Part of a small language model's weights: vocabulary 26242.
MLP neurons of a small language model. Each row is named by its layer, matrix (gate and up: input weights; down: output weights) and neuron, and shows model dimensions 304-367. Each number is 200 + 30 x the weight over its row's rms, rounded and kept within 0 to 999. A neuron's up and down rows have the sign that makes its largest values positive.
After each neuron's rows, "fires before" lists the tokens most often just after its 100 highest values on Wikipedia text that the model never trained on; "fires on" lists the tokens most often at its 100 highest values on Wikipedia text that the model never trained on.

L7.gate1100,271,165,168,219,202,228,201,224,200,191,207,143,173,191,166,282,279,221,202,211,223,236,202,225,213,182,221,191,134,180,223,236,164,243,205,193,240,229,179,228,249,175,224,177,203,197,248,211,211,194,208,161,174,196,212,199,276,150,171,187,198,252,217,206
L7.up1100,177,216,205,188,230,210,226,175,202,198,287,253,232,145,254,222,150,157,211,207,217,203,187,178,235,219,185,177,182,235,181,212,174,207,213,234,227,226,218,211,180,171,196,203,180,154,196,157,260,217,256,211,216,218,212,162,238,133,262,246,167,131,167,132
L7.down1100,205,199,210,174,202,212,131,208,201,171,221,218,204,147,205,241,237,155,205,209,194,197,209,245,162,193,199,202,226,210,241,240,187,201,216,205,144,217,180,244,217,181,242,247,182,227,199,225,197,174,207,223,200,244,160,140,225,214,258,184,224,223,180,153
fires before: "0", "1", "2", "3", "4", "5"
fires on: "1", "0", "2", "9", "8"

L3.gate1070,185,213,204,172,209,164,221,198,205,148,228,227,209,204,245,243,234,227,223,187,221,202,202,175,155,186,187,129,207,209,200,238,216,181,226,181,212,258,246,202,236,175,222,132,240,236,122,147,187,194,190,169,214,214,211,188,208,203,203,260,176,182,182,167
L3.up1070,226,183,198,142,145,234,185,223,193,248,231,178,217,188,221,244,155,218,179,218,197,224,198,237,191,188,198,249,221,224,217,217,178,239,190,269,235,182,174,190,176,214,209,196,205,247,239,234,188,175,238,206,181,184,203,213,212,153,235,242,236,218,212,174
L3.down1070,210,194,190,211,228,228,164,232,232,176,193,153,213,244,208,188,255,158,179,204,178,217,213,173,178,222,252,219,209,212,204,220,212,203,188,158,212,198,188,221,183,197,201,203,175,207,170,190,175,183,229,218,233,225,208,229,258,202,226,165,183,162,204,184
fires before: "0", "6", "7", "3", "8", "2"
fires on: "9", "8", "0", "7"

L7.gate562,188,210,137,244,243,184,201,152,155,198,169,255,190,178,193,218,195,163,183,256,239,185,208,167,160,218,230,206,232,239,208,221,132,152,195,197,220,192,130,210,196,218,232,151,173,213,175,234,270,178,175,179,179,224,192,244,235,211,203,218,196,205,175,207
L7.up562,210,192,214,160,209,236,227,259,230,176,206,209,212,208,231,197,168,235,225,195,236,219,185,181,235,115,229,149,211,196,178,215,185,206,215,178,214,198,196,206,210,195,203,185,193,194,195,157,158,157,195,196,196,216,177,149,232,183,177,195,215,204,189,196
L7.down562,208,193,172,206,244,239,223,227,248,211,251,193,181,252,203,234,174,221,227,206,180,202,189,187,158,184,212,220,188,222,151,182,188,186,211,220,183,199,238,150,242,201,232,152,224,203,179,219,206,172,168,293,232,293,209,150,165,194,167,198,229,191,222,211
fires before: "\n", "."
fires on: " =", " St", "\n", " ===", " San", "."

L2.gate386,238,198,252,204,219,247,202,192,209,181,248,212,197,188,176,245,225,203,167,252,160,201,195,200,185,182,167,226,192,275,217,215,181,198,212,224,181,211,203,229,203,201,214,175,167,200,198,179,160,143,170,215,210,204,187,276,172,160,239,182,209,150,215,171
L2.up386,226,184,267,273,219,221,189,138,188,171,218,185,216,185,181,157,247,231,172,227,169,195,183,202,217,227,141,237,180,222,267,220,128,194,221,188,214,217,174,209,275,181,202,204,144,219,201,176,157,153,200,261,208,171,181,251,192,169,189,172,226,204,146,103
L2.down386,237,248,222,238,252,191,157,155,232,217,152,203,211,246,191,191,173,212,185,199,158,200,218,216,174,219,197,190,190,282,221,169,164,142,179,209,190,260,210,181,234,178,172,187,114,215,180,168,154,177,224,227,173,189,198,224,185,147,203,204,242,140,169,160
fires before: "\n", "-"
fires on: "\n"

L7.gate536,207,151,185,159,233,117,206,212,175,241,182,159,224,192,202,229,197,185,190,162,172,210,172,161,193,172,188,228,183,177,160,199,246,187,202,238,210,165,188,181,207,145,218,211,220,215,222,202,162,185,189,210,210,172,194,209,218,166,202,200,195,273,169,247
L7.up536,213,156,181,167,175,242,265,197,172,238,171,151,207,215,175,204,201,147,234,178,219,238,185,239,173,223,165,209,214,229,213,170,231,197,134,203,126,203,174,161,214,140,173,146,173,253,207,191,246,229,195,218,259,175,197,218,258,226,190,209,219,223,157,140
L7.down536,256,193,195,172,184,231,222,179,224,258,194,179,134,212,235,149,167,192,208,162,196,191,232,200,198,204,185,217,241,208,166,184,225,153,180,192,156,200,227,155,181,221,276,205,224,242,174,226,200,177,182,196,247,245,232,171,204,216,148,246,222,230,228,219
fires before: " ", " (", "1", "2", " Total"
fires on: " /", " |", "-", " ", "|", "1"

L7.gate839,227,193,195,203,216,211,207,171,190,261,185,152,198,195,207,187,173,212,208,181,225,257,230,200,155,178,194,159,211,217,159,230,221,178,165,165,255,211,164,186,225,213,149,212,222,161,210,207,208,220,191,195,246,171,191,205,191,227,172,202,189,233,219,223
L7.up839,195,193,213,201,217,211,221,239,186,213,171,207,197,233,190,208,171,209,236,244,204,201,149,158,189,207,225,250,259,210,242,237,203,213,184,181,176,183,176,160,179,194,162,248,158,169,172,191,176,245,221,256,172,204,209,222,201,164,192,223,208,202,192,217
L7.down839,181,159,199,157,244,179,221,174,236,253,201,192,223,231,183,185,206,215,197,235,220,202,252,155,194,177,236,200,211,181,188,217,232,202,196,228,245,195,188,220,242,189,226,236,170,161,155,184,183,179,174,187,200,156,225,198,249,242,195,121,222,223,168,206
fires before: "2", "6", "3", "″", "9"
fires on: "3", "2", "4", "1", "9"

L3.gate1387,231,186,215,207,200,181,159,182,250,198,171,167,164,232,201,156,227,192,230,208,227,170,207,190,203,188,135,154,241,230,191,201,215,194,187,176,212,185,203,188,196,170,191,212,234,212,177,219,176,213,205,262,207,161,163,190,225,274,161,191,202,192,231,176
L3.up1387,212,168,142,151,154,191,177,191,238,177,140,190,177,286,162,148,207,242,180,169,227,248,238,192,223,218,168,173,218,178,197,173,231,182,174,218,181,176,237,212,196,218,236,152,182,242,251,219,157,164,231,200,176,231,163,250,246,199,176,164,193,236,219,159
L3.down1387,180,121,214,188,211,236,216,159,169,194,219,193,161,209,237,197,189,235,208,181,212,195,217,216,160,212,192,157,253,136,185,188,225,212,232,246,215,188,232,249,207,194,209,196,206,204,168,215,163,306,179,227,166,224,178,235,223,186,187,215,178,204,195,205
fires before: " ", " by", "á"
fires on: " September", " June", " July", " Preceded", " February", " April"

L2.gate459,199,157,205,247,171,261,192,176,192,199,211,203,212,189,198,258,229,237,235,229,223,209,206,156,164,185,209,252,139,240,229,153,137,190,196,224,228,150,148,181,202,174,203,186,208,210,213,242,206,175,197,260,192,221,215,190,219,172,195,182,237,259,225,197
L2.up459,225,223,209,211,159,208,160,237,226,248,174,179,205,199,190,249,207,195,190,307,201,232,261,257,182,171,214,243,164,195,183,209,172,212,205,200,182,207,199,209,222,234,138,204,207,217,144,163,250,201,154,204,160,249,173,185,212,175,277,170,222,177,168,182
L2.down459,170,217,222,206,201,223,194,195,157,185,232,201,199,208,174,161,218,191,223,225,208,204,181,244,166,230,209,226,193,206,201,190,219,217,196,184,190,167,176,178,219,212,128,203,241,212,201,206,89,153,217,188,163,210,215,235,190,258,172,173,190,234,125,198
fires before: " ", "\n", "-"
fires on: "\n", "==", " under", "–"

L3.gate582,246,243,228,187,220,244,151,171,248,247,222,242,218,218,192,222,155,237,210,201,198,215,229,180,231,200,195,221,212,183,211,167,196,164,192,234,242,250,156,216,180,201,181,216,135,192,177,182,199,195,175,207,196,194,182,233,239,194,204,187,215,251,247,202
L3.up582,256,188,191,161,234,186,188,185,214,218,212,165,199,205,188,224,213,215,201,201,212,169,230,189,230,178,171,207,240,221,209,183,190,188,176,210,209,231,162,238,189,212,210,201,123,187,201,154,179,171,217,177,192,180,215,258,223,192,181,145,186,186,193,208
L3.down582,223,211,193,228,213,229,217,176,216,230,215,257,153,210,209,184,173,199,174,263,167,198,204,205,222,169,200,192,199,228,207,162,208,198,207,219,189,191,185,249,208,189,186,239,170,263,191,172,166,184,203,222,126,220,207,228,226,153,185,215,218,191,198,224
fires before: "\n", "-"
fires on: "\n"

L3.gate159,177,279,204,180,176,236,245,159,217,197,157,219,209,168,197,192,203,151,237,176,225,156,224,191,202,176,171,217,213,160,223,249,227,256,226,167,175,222,166,232,217,231,203,160,207,172,256,177,208,196,134,206,229,211,174,176,134,204,189,165,179,206,159,239
L3.up159,207,211,184,206,211,174,223,198,167,241,177,153,272,208,223,223,178,126,204,167,192,242,171,184,207,185,206,169,184,248,208,123,206,199,225,201,266,248,263,188,202,208,257,178,145,177,173,203,200,186,193,234,215,195,173,190,178,194,194,214,166,247,176,201
L3.down159,225,167,151,222,228,235,211,183,193,172,225,203,178,195,212,131,190,148,195,222,233,156,205,207,191,198,203,235,178,171,171,228,189,252,206,194,166,192,165,187,190,164,204,225,186,188,210,211,208,218,184,174,160,238,194,163,241,228,225,207,247,169,240,220
fires before: " ", " \"", " Ash"
fires on: " |", " -"

L2.gate867,215,252,221,158,181,172,221,149,214,198,162,221,225,171,195,191,229,193,209,242,226,199,190,195,196,169,167,200,160,220,196,211,201,157,216,164,229,207,233,213,139,165,187,195,203,272,174,213,237,220,200,210,168,195,214,194,227,179,206,196,163,221,222,201
L2.up867,218,192,226,189,183,235,191,182,214,167,157,179,226,134,186,180,214,211,234,219,180,187,280,137,244,202,173,188,222,173,168,173,208,159,229,156,173,227,241,203,152,169,121,203,207,179,272,257,189,174,216,214,156,159,254,124,228,189,212,150,144,200,229,223
L2.down867,283,221,202,187,172,231,207,170,223,232,247,105,191,204,246,223,149,214,203,191,192,161,176,199,160,204,225,185,181,137,190,123,264,197,221,198,229,196,225,232,218,207,195,189,206,168,199,243,199,218,179,160,144,179,200,214,218,200,174,195,198,172,151,204
fires before: " |", " ", "%", "."
fires on: "0", " |", ";", "%"

L7.gate315,213,197,197,243,213,185,192,193,247,196,155,228,195,237,201,231,177,210,211,214,265,180,217,203,189,215,214,248,217,219,214,223,155,205,219,188,139,220,220,157,165,254,265,195,219,209,194,185,195,205,227,180,282,181,176,199,183,225,172,176,192,160,185,224
L7.up315,200,191,186,203,237,235,200,187,247,252,158,267,214,202,218,208,165,181,183,245,247,203,234,189,191,225,203,207,182,246,242,177,192,209,205,161,175,200,153,180,204,221,240,177,181,206,192,183,206,198,259,209,218,166,206,210,186,234,186,206,213,210,186,224
L7.down315,203,212,218,229,242,232,218,176,221,202,223,152,228,183,207,142,191,165,148,171,180,208,212,220,233,182,184,175,164,197,229,165,144,191,194,193,182,181,216,145,145,206,200,173,238,177,219,216,207,146,247,215,177,155,180,214,201,220,236,201,175,230,254,217
fires before: "\n", "Personal"
fires on: "==", " =="

L2.gate1256,192,195,178,215,201,156,210,223,130,248,203,198,192,202,250,233,198,199,209,175,172,214,143,219,256,242,212,193,216,193,225,188,224,234,222,236,183,179,141,253,185,243,227,196,159,230,244,223,252,206,169,184,133,217,220,155,177,225,202,211,186,197,255,238
L2.up1256,246,181,161,203,194,154,149,216,195,173,233,197,199,205,251,173,187,214,214,220,221,200,193,154,208,189,168,191,213,213,229,213,179,277,256,202,181,156,189,207,178,198,225,258,191,200,196,234,199,236,187,245,170,179,150,194,236,179,218,199,185,190,246,184
L2.down1256,192,172,207,182,238,217,230,171,149,181,147,166,135,203,172,202,138,193,178,203,227,204,241,211,223,192,158,137,211,196,184,167,215,213,145,176,197,161,261,144,261,189,206,188,189,149,168,205,162,210,208,190,220,218,234,162,197,170,175,241,190,219,176,206
fires before: " ", "1", " Opera"
fires on: " March", " ", " October", " May", " April", " February"

L7.gate936,204,150,216,212,207,157,190,203,204,185,179,219,197,228,186,230,219,255,179,188,226,137,182,203,223,187,187,220,263,195,185,195,95,194,189,185,217,128,194,211,163,192,209,240,171,186,207,166,229,201,237,251,182,236,248,197,157,149,232,195,190,219,149,187
L7.up936,237,227,204,284,208,156,206,183,242,188,183,214,183,182,216,185,233,206,218,266,140,188,211,176,172,231,180,158,145,182,194,231,180,166,181,135,237,176,207,163,210,260,234,183,197,173,176,199,201,224,184,169,169,233,227,204,214,169,207,182,221,133,162,183
L7.down936,196,200,174,249,172,212,165,212,162,211,214,144,202,155,196,215,235,178,214,195,118,176,143,204,185,144,147,209,117,226,154,202,165,179,158,216,198,246,238,214,209,233,191,181,197,188,185,182,207,214,244,181,195,222,213,177,230,179,184,214,200,197,187,184
fires before: "\n", "-", "1"
fires on: "\n", "==", "===", " ==", " ===", " "

L3.gate379,300,198,191,182,200,194,227,117,215,158,168,201,193,193,254,166,206,197,206,218,234,219,204,225,193,260,240,243,177,207,232,201,248,237,209,169,184,200,157,184,149,199,216,149,146,215,186,196,239,269,179,194,221,182,215,245,203,226,248,236,212,179,190,264
L3.up379,250,183,242,174,163,231,220,201,247,203,234,224,195,190,183,181,179,217,210,103,235,236,214,137,205,208,180,201,185,199,174,145,232,183,164,199,223,185,155,188,149,208,172,218,211,199,199,220,218,150,196,256,152,230,175,195,162,231,255,228,192,171,181,204
L3.down379,254,202,163,210,124,193,187,170,207,202,210,237,222,217,207,183,132,192,232,217,215,174,249,225,175,287,174,195,214,149,245,222,205,257,235,212,206,203,176,238,212,189,189,231,173,206,178,224,240,228,169,208,178,208,182,230,233,204,215,171,183,192,225,247
fires before: " "
fires on: " |"

L7.gate220,223,225,158,259,260,177,253,235,211,197,196,168,189,133,218,175,211,260,167,199,265,201,227,248,128,174,198,156,175,219,181,219,205,185,212,134,197,215,152,202,159,233,225,178,196,248,203,223,158,109,229,198,205,253,216,227,125,192,181,251,235,229,117,207
L7.up220,221,190,192,205,180,175,191,183,194,231,211,196,193,210,231,182,212,247,169,219,177,214,195,144,195,171,140,171,216,176,162,166,192,217,159,132,172,162,170,194,241,257,263,218,177,154,211,234,210,207,191,203,158,243,204,209,237,255,230,171,177,196,167,180
L7.down220,186,157,212,234,199,201,223,188,172,250,226,164,186,182,158,233,146,207,142,176,143,241,182,209,200,158,243,215,226,212,187,216,166,206,262,216,184,185,245,190,185,229,180,167,244,183,208,184,206,211,241,228,232,186,254,215,158,189,174,197,162,214,198,167
fires before: "\n"
fires on: "==", " ==", " ="

L7.gate751,229,214,166,206,203,172,165,194,197,202,170,235,207,193,212,248,216,194,257,231,170,219,231,200,219,194,167,207,206,223,223,197,243,248,168,161,203,176,205,234,178,216,200,210,156,219,187,238,171,184,141,211,223,185,250,182,215,162,194,223,189,229,201,170
L7.up751,213,210,187,163,225,246,176,206,166,208,191,253,183,191,219,210,219,259,150,185,192,191,215,174,162,236,176,224,154,190,176,163,195,186,217,190,214,215,202,224,197,170,204,166,180,201,182,138,202,202,230,92,226,228,207,247,198,189,227,182,224,156,189,206
L7.down751,129,182,165,206,226,181,170,123,211,227,216,204,164,194,211,189,215,205,188,248,215,230,219,214,173,206,239,222,183,227,172,182,191,205,193,162,188,152,165,237,171,164,226,209,175,185,201,224,233,238,130,218,275,136,216,185,269,173,191,195,227,217,240,182
fires before: "|", "-", "\n"
fires on: "\n"

L7.gate579,196,199,165,237,221,174,226,197,229,215,178,198,228,205,188,206,201,197,185,182,209,175,187,169,217,232,229,199,187,261,239,160,260,220,218,181,198,171,239,221,160,212,140,245,179,163,169,186,229,180,190,132,211,189,190,201,221,201,196,264,162,180,246,173
L7.up579,186,266,159,224,202,202,220,160,187,191,203,248,235,188,247,224,194,270,212,157,193,229,224,192,162,195,196,157,196,219,210,169,163,227,242,143,222,167,176,193,165,216,175,234,185,213,134,212,240,220,264,177,191,217,169,170,171,255,212,174,183,219,212,146
L7.down579,151,170,203,225,229,233,197,187,263,170,246,137,221,210,223,190,203,193,149,207,206,248,244,209,196,146,172,227,203,200,196,191,191,199,215,186,220,212,175,177,185,232,228,215,132,172,171,252,177,277,153,171,187,185,200,188,230,222,185,177,227,171,184,191
fires before: "\n", "|", ")", "–", "1", "-"
fires on: "\n", "8", "7", "4", "6", "5"

L3.gate58,200,228,181,189,189,206,201,162,206,142,133,147,201,212,177,198,221,185,208,218,247,186,176,211,245,207,194,200,221,199,228,228,171,191,194,170,215,223,199,185,170,201,223,180,122,234,217,250,220,203,242,259,217,265,163,243,154,193,228,215,229,136,257,207
L3.up58,235,213,154,233,180,151,182,211,190,208,159,176,193,250,158,206,240,172,214,200,216,229,188,221,274,186,208,234,231,194,183,244,170,193,211,202,116,223,217,251,229,135,152,196,229,278,177,245,174,189,228,167,219,227,159,184,162,246,208,199,152,164,234,143
L3.down58,193,179,247,184,167,252,247,237,212,192,239,138,210,224,233,250,125,220,244,241,164,194,238,223,198,157,205,170,237,240,220,207,186,210,202,181,203,175,204,153,231,181,196,212,272,263,186,180,236,222,164,147,177,211,224,218,225,189,149,224,123,221,205,141
fires before: " ", ",", " of"
fires on: " May", " June", " July", "May", " summer", "July"

L7.gate931,210,212,159,154,178,192,183,219,235,224,184,230,174,228,228,181,175,164,221,118,295,271,176,206,273,120,194,175,179,194,214,195,191,220,223,235,159,202,229,205,229,190,214,214,207,197,236,202,223,182,173,227,174,228,174,229,166,226,197,200,195,242,218,186
L7.up931,198,217,188,220,220,221,265,207,255,155,181,265,179,225,206,207,226,144,193,177,220,231,194,220,218,202,265,207,161,186,146,204,244,216,195,223,194,194,199,204,215,231,232,198,260,242,219,170,190,227,137,224,189,196,139,172,222,168,218,214,207,211,190,209
L7.down931,199,190,154,208,196,217,147,141,224,214,209,227,240,192,218,178,226,196,200,196,166,182,194,202,209,248,154,200,221,129,221,206,218,208,244,197,220,200,215,220,205,214,247,179,222,224,227,195,157,221,185,279,161,188,239,240,214,221,172,180,144,178,204,221
fires before: " ", " June", " May", " the"
fires on: "In", " in", " In", "On", " on"

L3.gate101,193,236,201,202,204,201,250,237,209,195,186,187,176,181,187,176,205,204,175,200,162,139,179,218,207,193,240,219,209,219,215,204,177,172,170,181,225,188,212,226,206,214,214,153,217,168,184,140,170,203,174,260,214,223,169,180,232,192,137,231,236,211,185,262
L3.up101,236,195,217,207,179,232,172,229,145,263,216,230,191,201,207,162,195,192,214,243,203,214,185,211,162,176,195,165,248,170,177,185,164,175,169,192,223,230,165,209,222,171,135,189,224,144,179,203,170,210,174,236,187,184,182,188,183,256,160,188,209,184,186,183
L3.down101,198,174,219,202,249,234,215,168,188,178,190,200,200,186,210,198,194,142,158,180,175,244,186,209,170,223,236,309,203,258,172,170,148,218,202,287,220,215,184,178,216,217,203,176,252,195,200,163,213,180,169,261,239,186,224,179,191,166,169,217,224,176,171,240
fires before: " ", "\n", " |", " ±%", " GD"
fires on: " |", "0", ";"

L7.gate1289,223,171,221,169,191,177,211,215,176,201,245,184,204,185,191,206,193,213,237,162,201,228,273,211,182,194,198,228,227,228,197,223,218,186,172,226,197,262,200,252,187,214,205,159,248,213,181,140,225,177,279,170,194,146,204,189,169,187,210,184,181,147,178,162
L7.up1289,192,195,211,237,213,144,160,213,174,199,273,179,239,220,217,180,271,169,176,226,240,220,218,177,246,208,203,205,268,233,237,247,252,238,139,158,168,223,217,191,157,196,191,178,191,255,207,250,150,205,173,201,191,186,194,220,235,219,227,213,105,162,208,165
L7.down1289,170,186,197,219,185,236,182,169,236,236,202,175,191,194,203,200,192,211,215,158,190,208,173,184,208,169,246,174,200,203,226,209,229,229,197,145,182,204,236,265,229,218,219,172,174,197,217,250,224,211,227,236,168,215,220,232,273,236,202,197,219,211,164,170
fires before: "5", "4", "6", "3", "2"
fires on: "9", "1", " ", " (", "8", "6"

L7.gate933,186,197,170,223,218,183,222,181,183,207,230,277,197,268,173,246,213,231,166,186,165,202,205,165,185,160,229,232,253,135,179,213,212,129,214,207,199,204,164,206,191,221,186,272,168,164,203,170,206,144,192,176,170,169,227,186,176,178,210,177,212,205,214,246
L7.up933,189,216,192,247,260,199,193,174,192,211,174,203,225,230,163,207,161,232,188,160,215,202,169,205,214,189,253,198,174,193,197,213,184,200,194,207,266,189,152,238,207,176,236,208,194,184,222,226,191,158,190,173,192,189,226,247,248,140,152,186,231,184,197,234
L7.down933,194,237,182,209,221,168,246,225,211,242,216,142,247,190,203,155,242,242,155,247,255,219,181,212,213,217,256,166,194,200,180,121,185,220,215,183,232,194,192,239,204,216,247,224,167,212,115,224,218,238,232,194,217,216,209,218,250,199,217,175,243,193,129,148
fires before: "=", ".", " In", "3", " Succeeded", "2"
fires on: "\n", "-", " No", "0", "9"

L3.gate238,217,251,182,209,185,192,194,244,163,201,207,156,168,235,206,193,238,215,238,185,195,177,217,151,230,236,222,210,236,242,149,222,228,264,216,141,140,139,181,194,227,173,215,188,238,204,251,163,178,184,222,266,196,191,213,216,195,216,166,207,232,169,234,250
L3.up238,206,165,145,219,191,199,187,153,185,248,194,204,209,193,224,172,206,210,245,186,228,213,224,156,218,249,197,137,195,214,200,217,230,268,192,249,220,207,205,197,181,180,245,177,192,197,189,243,203,213,200,252,197,203,211,242,221,191,212,216,210,222,268,293
L3.down238,181,184,233,186,191,262,202,205,234,173,188,185,160,200,170,175,222,191,187,198,248,192,204,156,205,194,216,191,226,185,185,211,158,204,233,181,181,173,192,173,209,249,162,187,170,167,211,215,148,177,217,184,246,232,188,217,204,214,165,223,199,237,177,181
fires before: " ", "2", "1", ","
fires on: " ", " October", " December", " September", " February"

L3.gate793,241,207,247,192,201,165,196,175,237,193,255,178,138,248,170,162,208,214,246,233,233,193,249,197,186,209,260,228,167,176,219,236,226,208,187,211,180,179,202,243,171,273,168,143,166,166,184,204,216,221,169,234,227,232,202,227,249,190,224,144,163,207,226,200
L3.up793,266,181,226,160,152,237,219,214,211,144,172,242,186,194,227,190,220,210,208,209,176,199,224,206,241,256,229,202,182,224,186,142,217,214,177,180,153,192,140,177,160,216,248,239,112,202,227,217,194,260,204,202,229,194,167,184,249,222,209,197,193,184,208,189
L3.down793,177,196,234,167,144,198,245,183,246,182,219,266,177,173,205,216,205,232,230,227,144,203,218,189,177,215,214,226,234,204,218,235,200,185,204,165,233,162,198,202,175,190,199,194,210,147,214,170,217,210,208,163,178,205,247,228,224,251,211,152,153,205,213,186
fires before: " ", "\n", " Small", " B"
fires on: " |", "===", "\n", " ==="

L2.gate684,243,174,208,254,219,183,186,210,146,213,143,260,209,179,211,176,169,210,189,203,228,159,224,253,170,169,219,249,176,182,204,190,163,217,181,164,205,177,286,144,175,170,213,149,206,164,180,197,170,189,157,194,218,229,178,226,203,185,170,202,171,171,144,215
L2.up684,173,192,243,217,253,196,155,192,217,223,241,149,157,195,213,214,238,194,229,182,194,195,205,201,186,150,208,211,133,214,211,195,219,234,206,222,237,203,221,202,199,218,175,161,226,210,181,243,229,183,166,173,168,213,187,165,157,177,221,237,131,179,212,185
L2.down684,147,199,201,191,189,177,160,183,196,208,225,193,211,173,209,162,191,224,182,214,259,180,224,207,175,176,206,186,152,183,184,151,204,272,216,249,206,191,152,211,165,191,203,225,201,180,190,206,162,247,204,186,177,186,188,185,212,188,197,225,182,169,253,216
fires before: "|", "\"", "-", "\n"
fires on: "\n"

L3.gate642,229,237,165,243,218,220,185,181,201,242,174,249,219,240,206,215,173,226,123,208,218,241,237,197,206,210,170,214,158,231,174,145,214,172,227,203,133,210,212,204,201,210,192,199,178,196,242,182,188,140,203,222,166,229,180,241,185,189,231,224,204,166,195,197
L3.up642,246,225,179,182,203,261,212,200,195,205,189,226,176,189,184,155,211,208,161,181,176,184,281,237,205,176,152,208,232,188,187,205,191,200,234,199,163,244,203,197,202,207,154,175,182,183,218,205,196,174,188,173,203,180,193,227,221,203,216,179,183,204,211,167
L3.down642,277,190,149,166,184,235,201,174,215,215,199,235,198,168,152,178,231,257,160,204,265,193,201,226,200,185,217,180,131,195,215,226,168,212,171,194,214,162,246,194,246,244,154,246,191,204,199,157,175,206,209,179,150,197,217,200,202,201,135,216,184,244,152,213
fires before: "==", "\n", " the", " ", "The"
fires on: "\n", " since"

L3.gate1055,191,245,232,216,224,193,203,132,225,177,272,171,178,187,234,199,183,201,187,238,182,120,211,177,206,203,202,176,202,238,218,202,174,208,207,171,206,200,152,225,211,205,184,236,161,226,176,178,161,191,207,192,209,166,216,241,230,147,147,191,174,182,175,212
L3.up1055,238,228,267,222,221,263,196,157,251,208,166,150,237,216,203,222,196,223,207,241,165,185,205,238,141,222,179,168,239,192,217,223,170,172,164,179,209,261,161,226,260,211,222,150,115,195,193,167,172,199,215,162,206,199,222,208,197,192,230,190,249,166,225,177
L3.down1055,202,192,202,205,230,179,196,193,232,206,228,280,191,218,237,180,173,252,199,195,171,148,198,221,129,224,160,199,207,240,239,186,189,181,262,186,237,261,225,249,185,182,188,206,124,186,207,187,180,188,201,237,153,125,129,195,213,167,195,157,236,145,179,164
fires before: "\n", "-"
fires on: "\n"

L3.gate17,204,251,214,174,230,157,199,151,235,153,207,194,177,209,229,209,236,153,176,194,228,214,213,208,176,250,204,198,240,247,244,185,178,173,190,214,216,197,158,190,251,164,251,186,137,260,191,180,196,208,179,157,232,229,206,242,188,230,222,200,196,188,180,219
L3.up17,199,220,201,186,187,183,218,203,154,220,221,182,227,202,165,200,230,187,212,157,176,209,195,243,137,207,254,212,198,191,187,200,183,251,224,228,185,162,234,217,195,178,228,175,178,196,149,245,222,219,185,185,232,182,166,236,199,190,149,179,169,199,174,196
L3.down17,265,193,234,147,233,234,263,220,178,169,227,236,151,168,200,174,222,221,212,162,243,261,235,222,193,227,191,232,198,233,196,222,208,252,211,197,223,181,191,152,176,213,179,182,212,211,192,219,233,214,169,279,221,148,210,221,206,223,172,234,260,167,213,260
fires before: " "
fires on: ";", " |", ":"